{"vocab_size": 2048, "activation": "swiglu", "norm_eps": 1e-06, "rope_fraction": 1.0, "attn_scale": 0.125, "optimizer": "adamw", "beta1": 0.95, "beta2": 0.98, "decay_shape": "linear", "doc_mask": true, "train_tokens": 256200000, "dataset": "wikipedia_en"}
MLP neurons of a small language model. Each row is named by its layer, matrix (down: output weights) and neuron, and shows model dimensions 0-191. Each number is 500 + 25 x the weight over its row's rms, rounded and kept within 0 to 999. Numbers have three digits each. A neuron's up and down rows have the sign that makes its largest values positive.
After each neuron's rows, "fires before" lists the tokens most often just after its 100 highest values on Wikipedia text that the model never trained on.

L13.down118:499496545517529529528495497479519501497507514496510467517481488477545527502506457516514555494502496463479542485516480489492498476504499465467506498488504471504446511477529524487504521532446492533515514503509516475494537466477510471468506485497550506510489522530540466501455462531523516531531564445517506511492484460537484499571525539508457501505503537486511500461503471479470529522525501523509544476488478487532477494516508498462480494458459466498489499527485521482522513510511489522524513489513477501512542458519550490496516474495467493485502491457501514516434459490480483485
fires before: ":", "s", "–20", "d"

L7.down91:461532526486532557466409514522508495494562523498508489522499514511535496499509499521497518458488485494510475497504493517520531472487508459506500481482504490481508482490522487514519494520495500500473516562490518522500471511497491513500466493482479523499477464507503514493528552473515530474477500520528503519492511499489525504500496461491502530508496524507535490514504488454520476497510473531493479476475484501526512504472500484517527477515519473475518495507501504478481476499477502491514471493491508501507500506531488520497499473310505500482514541508501497510512510507535516496
fires before: "\n", "-"

L4.down235:514495482528497460477482506517507497520556496508481480516482509488549512467510493481471527485472498532508510533512494482501520558501521459532518466547534494518485444476457497510497532486504456481521515499475464491504496522490449483464501514491521489500494513480515516474505511478488530513488497524501471522475539516502474497465470484519468485491468447534504545484508523495527532507494547489566511466530538448497485495521494505547515492482472488502499513489494483478519491531551517489517495433485453486482490490518499487511537469563548487470505458502528525528510508526505542471
fires before: "\n", "American"

L2.down221:499491453497490500487493546533500469498471504486535464501501489511462486500487508505473493438493498488538550518482503485509501531516517509542494489498486481527487490502456464494504476541470493525497474493522507500507509479529476547477505487489514516477492506487484479510486439460510497524476511502492504523507528489518510480525488466505487505485514603513541498531494450524528457499542479485489559487468497503496534473513504498535468475479496501497524535520494504509516525504534518525496538494481498458514507463528504501521515503385531508485533485481495457489488544505509499529
fires before: "-", "\n", " ", "|", "\""

L13.down323:495544534523565524485523533509471476502482521497487491508505489538494517520534488490529483459479456489494472513508514496536513505483525468494502497473504480507510527509542516484513477513488490513500502557483493521505548509470509497468497521538544540472555445525483510486449460531493492543494532481510533504483527518489492523518466495482468483510502551522486500486548468524469477481493524526461516516482524507489512537483495486501482521453474517481489470498537492481514498437527482443497495455493506558461503469454537523486531515513512480474477467512481474485531493491504488482
fires before: "ence", "ent", "d", "i", "v", "s"

L3.down359:548522526491473545461521520480520506474524509472534473485496509485522505528500483506502507509485522513501500465525455488515534557500447510489482529500524479508525497514469553467519519547487555544512534523501533459500499446505491484499496503496510503519496519518510571513515544487524497482480493516506457498488529492537483458488502516481458516448527492505461515516498503497499514501458461468488477498478545495482485559490499490505490481521493529503479500511493499457473507515517537442510462480501479481506494504454477509540518489445488456467450505521506508502531458509499478485
fires before: "s", "ga", "ter", "g", "ron", "am"

L2.down202:468474540521522580497510506526526496495538475503449438473523530531518515510501495496508497484530472503500488502469519476495504499489490524493455501517542496495498494490499519472510481513481447490477481464513477480476478487510501504502504521484519463514501515491495466493465476475509516521547498487513470509539494510513493483544532467525513453512493556506569488487474504509518507515488537505521504422529467522489503550551516535516502509491518507468490491470466489528468475513469497512448498494449499517506512502527494479525539487520515542484512490452522471542483506532552500507
fires before: "ri", "ent", "ant", "o", "or", " as"

L12.down53:443491502501535492491465508509470503535507494525557497482537517463495492497509468495487487505477509488512482504521471496486494496527529491499463484527502494494505504494510479494542502485475508513488490504461513521463475487567467506430516533492522466486456508508480482484517540496512494498485477464478499535534531512517531482472522553474492499525482530503493509508507537529512517512494517485485495484451505548517527462457487465524478523521522501525509521540515535512471505461461498561487505517489449535515474513518542436509508487463485497506445514452520488498539541482500548497
fires before: "ed", "s", "r", "ing"

L9.down69:534485528493489526515509536456479509518538507499510523506464484503536491493497499483545502498543544482484467488510550490523490508494489460486463513519498474474487509505529469494491509529481501501494511483507477509508496505500482485461495453516498491494463478522530531510484514503491493523491483520506526481505499483470501488530488476472532487509469498545510498556496513522485494505458519499532524479442490533507491471493481490471468495468494542494528539508515511498504498486516525503511498467511478473549564522522514467490483454345477515504526484507518504520537477510491511472
fires before: "d", "y", "t", "s", "n"

L2.down229:477557487485501485478563494490481527522517533481508477496513501487536478547514525490484529482505518485518478488497538487471486479477511447525501481489513464539496486500513540469509525502481530483524535485508487491506489455522546510510533500495501494500499517517481518524496517500489525528486547491471531482518498516479520539510508441507516527483514508494539501500499470469506509492510536461494461510516497522473462506495506481506549520486469529504505525494485487519469464516504493466489469520481521512472508498511497488505499495350456503475475497475504498522540480489548506459
fires before: "s", "am", "min", "mi"

L13.down112:470485536528490471499492525479490524489491488533473465546481523484482482477490446506489501558474495509527459470503541492485558483543475481519496494475491482537485493505495463460476475506489502504536483515500457520510480467515428476544486486488494467483507465506512497495510535535489504510467502490476447507537530516499480479539485508491508476495504517528510486501516538484534468518512505505496534497445507535507516473476543501545524514486537488510502514559462494500473508549488514459464470522499507521531480534517554520531506520468465506519498538477517454492527506500511502526
fires before: "n", "s", "ative", "ular"

L7.down284:492537539513503518526486497520516510515500515548539494461482509489445475512508493524504504462516485494497493518488500496467465504514500516485510452510525494489465515514481536510520506520455497490496495505487492466511528497522509508521485463486508507510464517493505501484521523506570527488473496494498469506522497528505479489498511504493515482527500569487519527528489475532488491523502512501539487505484475522562503507503477502480500476498502488490531496535487511510507461479488532498497484464469523506528501505456514495475494477317507482464516510485496485507537502493480520506
fires before: "\n", "-"

L2.down364:510486468513515509525513514504502470484549501500472509537492492546492490493486526489505545533500505482516495470470491519473520489497491449509456476497538488463517441537511512488506483496470490514499536477476458494520489482521473536495539505530555526464464502487531471526487483521521528520469542516490464491489489511485516516468469469502492499485521532496522487465513467475473443492494509503524518489489493497503510488477518550520517503493511491485520478490473480486507528508529516519530452479516497489494513526524498525516552483379543466495501489514517507551500502544467541494
fires before: "\n", "-", "lin", "ved", "n"

L3.down326:467474497503564495511414495504485526467513505541476498497487496508495508444476501489507490489498518493477499495484508506501495549442533491529509501520495548515505519518499498523481495515553472502484499469530508478454462543451495515502520523535511495505504494493525514515493493457475454476478490535531487494475505500515479500506493492542487541546480497526493495471510441507497501463477498484498526486472534516516469482515493490488489530525486481538561494467501497494531502548499511513455527458476503493489501498550496517528511494433521487540500433513527470466534504512525515515
fires before: "\n"

L6.down182:496518474539521573478469482492491510509492548513473477498523477503528505464496506506512500446478549515539547487539530486498482508508503479531483481486476506481511485488479479518501512539482426494452486506533468507481500538512464508499503514494477493546475510507540460501530509506530492516504509518505508522538493520493528475462472479484492468525501471511501514460503521508524461503469504508512520524442490495515491480507501546476460499476492487466506503512507480489492494477508517506534486485505492477535508486511491516508501497362498522487521489518516521492519528543523481537
fires before: "\n", "-"

L3.down63:498501511506484550505456507489504504493530513510554537498527495465507508493443504500481525534468522522542496416478466567481494485499530513507457495484464509556501482514512503534484537493471509524545487519509460517519477516537503517472518514519533535498457477513496554488492527531527497529504521486481495468474483469491458511488484481469509554477460499476478495510505490514502468510503513509515501481459528476505483471507473509491508470503495498500494534499516469462499511489482477553545474516500513484501505519512497479511496506418507449480466537487494478498498516503533547498
fires before: "ed", "ion", "er", "ive", "ing", " on"

L13.down41:511481507547532512493496515509527499508506449490526494462513521494503489462490500525474452499494489503514518494493481465555486467518480485495459574471512456522474527507477460496472488483475483484488533488512532476506536528493533483511497515487498464548452493505473507518525506530514509493491504509483502493508480507481504506526465537474519500439477473497497480462548514490517465526458492495577484478485508538461489505486489520511498497495527460535516437511487539538483476469532515512521551486480490501481559509479538530499490504528512518489489513532505527497550500452504503476
fires before: "s", "d"

L12.down117:504494513518494481524501500461463472506503515476514475491465490568536457533500451489497476538485517517529488487527515483542511506552561479506521480483528490517489477518473520473486504452483526483479512494544462491497481530492468538505558517485511476499472493547512517439503525509512540556540485479526518449512489491488514522500486518496486483483482495456487472525516515492488504508487534513507506488524474508453498497519503520488457457475502507459517503510469501489520493510492552487485518523479545542453551482500478531495516505519512455510480503519505487547485463478489471482
fires before: "s", "t", "se", "d", "l", "n"

L12.down265:445513497499451482520519473496531512517466460522514484508476551535506533502528490508524490568505527466477486500539471450496475471502506510459486496474515547492474460473472542509488556544471517522519468470517489489487501500472510464496549470466502526554505516495533512513488518484499467509475515495487530477519484444517494516504522487444534506508554516480490510480515498463453499517497494511486514532507511465490506482503531491497475516509507505451493517488497540512499500517493492496506508484489485526490521538521496487503496528514475510515527464538526510542490416452493504507
fires before: "s", ":", "ce", "ge", "el"

L4.down147:452508518547548522478503535500523450513567497503511497469457525481526511467498482489503486497530489479525531477456472531463530518505485473517505458502503540504493516489475523439502492481469513495519543447472486523501502491496516479495496502531476496556469515473532478516495521486508527505483506549527485505495527511497547512492471467515482501463476498505499461489486488460535525522506521524533484506523494466496489515480467474511492474495486512520471487517500511492493530526514578494513527531504473512496510524521495503466478472448481538480493484481433546521515467511472492535
fires before: "\n", "The", "American", "M", "R", "T"

L7.down145:491479511498528519489485500504507478496539582490528485488498508513464508512497497474508531512508482507514533479502481521497517516489457490480519525559532515463486503454508485527458538501471484529489477473516501495492474481551476515545497550493454467476505482484460534489509451508460449492538496506570498538538495519473491536527513468483511487513472518456504492523515495513551534529471470527509493515525487494524468513505494511455503487503478459512477531517515472524491481523480463539515479508509484467544508498521534501470505473547516473476512440498509486508466476491500512493
fires before: "o", "n", "ver", "en", "ent", "ice"

L4.down276:550522499521531553508455484506524512515522513471511467501507472472498511488516488521496499459502521503517540471514524496522479514490512504537465501471459484457497498518484500499534548538510489505457535540514514501492534515512468498497506503514501501499497514510493472526508529515523448501492509504493516510475485511509490485448457462487508486498478518516504502518497503490540491469512521493457472499471482501512534482508482522476512503480517492493508489512498482491519479509488523493512504467528514476550506494485478512502489508317474521465512490503480509509498523499497472549
fires before: "\n", "-", "er", "west"

L2.down347:493495545500533538495518456466470544468508538497479479500477502480493479500515503497513477498481495532475533546475465486498518501498513540519499499511519488507501523512499490475492512512485484496560493463545540486479486533523458529496483494509477520517495497486488505520493547494542492489451501582459549506502510445473470511511536531485481489485515492522472489533496545527526482497527493513542459526534498483486451507473503522495479468477493538484495507466514510480468452489477506501509446500487481506489495486495474517508492502459459501522505490463547560513525505556508534522
fires before: "\n", "ent", "ate"

L7.down46:533502430534498541522513464503485481496524558448506482476514484483537493487562465478469497508472543527504518465508498465530498513503486499533490517506495516542486527481466504489487486510516465493468515534479519483486507506546493514526454513512503459479504522486517501524479510518522490497497509531495497525524487538516504510440499502481500466494476492527503512501485506528527443481489501517477480539447481494521508494479508524469474494474516530494505526481515499509508500478537546484520506506500539455547541478493484508495500478384508498503536483496514510472486508513524452490
fires before: "\n", "-"

L6.down123:458537528492477489525473466519481502482517475495509496527510495509471481481469515481459493505522546502505541494522485465497461505452519530510544463533507548550489487532525498502500467535477523519500502445478535462522511507520473526501478504481499492486509489520498520508520502492555528504475484525496493532503497495489484521515520496518459467435480509503514480476530499508494477519549499484484466521466489501512440488508547530509452463528495484494476476518532547486500503472525515543512547459481457501473511491493484518501503484480503484523489501494480543427524497524529544539
fires before: "\n", "ho", "-", "rop"

L2.down308:507496469499518482484538492484511465516500506502476515505516477511445510512494510550496464487475509479517496487509442491495552505471505471519485481486500504454495451457530456483495490512503504484490499469448496480511546507444537500492462520510506479545504529502517460481493500534487518552524504530503429540485499504530528498459511498508518505512502506527481525497489481473510470478506500484544544492507520495547478487482514490504421549465481510487499481470504533483506514508576542505486493491508478505516504489453465472491524495502514490501500530513529513526498533542550501466
fires before: "\n", "---|---|---|---|", "d", "-", " –"

L4.down296:528460466497513536449483452516480504540558555504454496500502497498508477531505513459500519499501500531531496463513520480475505545477498496524460490486487533542516493527503501502539478499498450498514523517507485497493514526515504510521503509471489514500476530484499477501474505530492515464487528453505503538500509483477478523545503493459541469457506495503520483522473549434532531481477477481526543511469480504506493479477514455515489489480457529479504516519533501463495488507564498518481501484476485484503523444511524502461488471458568481492538511510537521502484472496487496517
fires before: "\n"

L7.down134:493502522494470483501468530495502516517451489468484498466485523469507485507518491507515466458462517513489546498468483480514491499512491520548474483530478508504476516540484495503550494551467455528500499502492496472519494503554516467521518531514530509527518551498500544491502535504498484479506497457503484512507502520481537525487510511483483514496518568499482497482468546485532457531505493487495514502470494532521511485530505475471431479531494500532509472492525508481491487487493513491517495472485491497515558506546503520492490494413487484530472436492467524506466527503561474458
fires before: "\n", "ing", "ers", "-"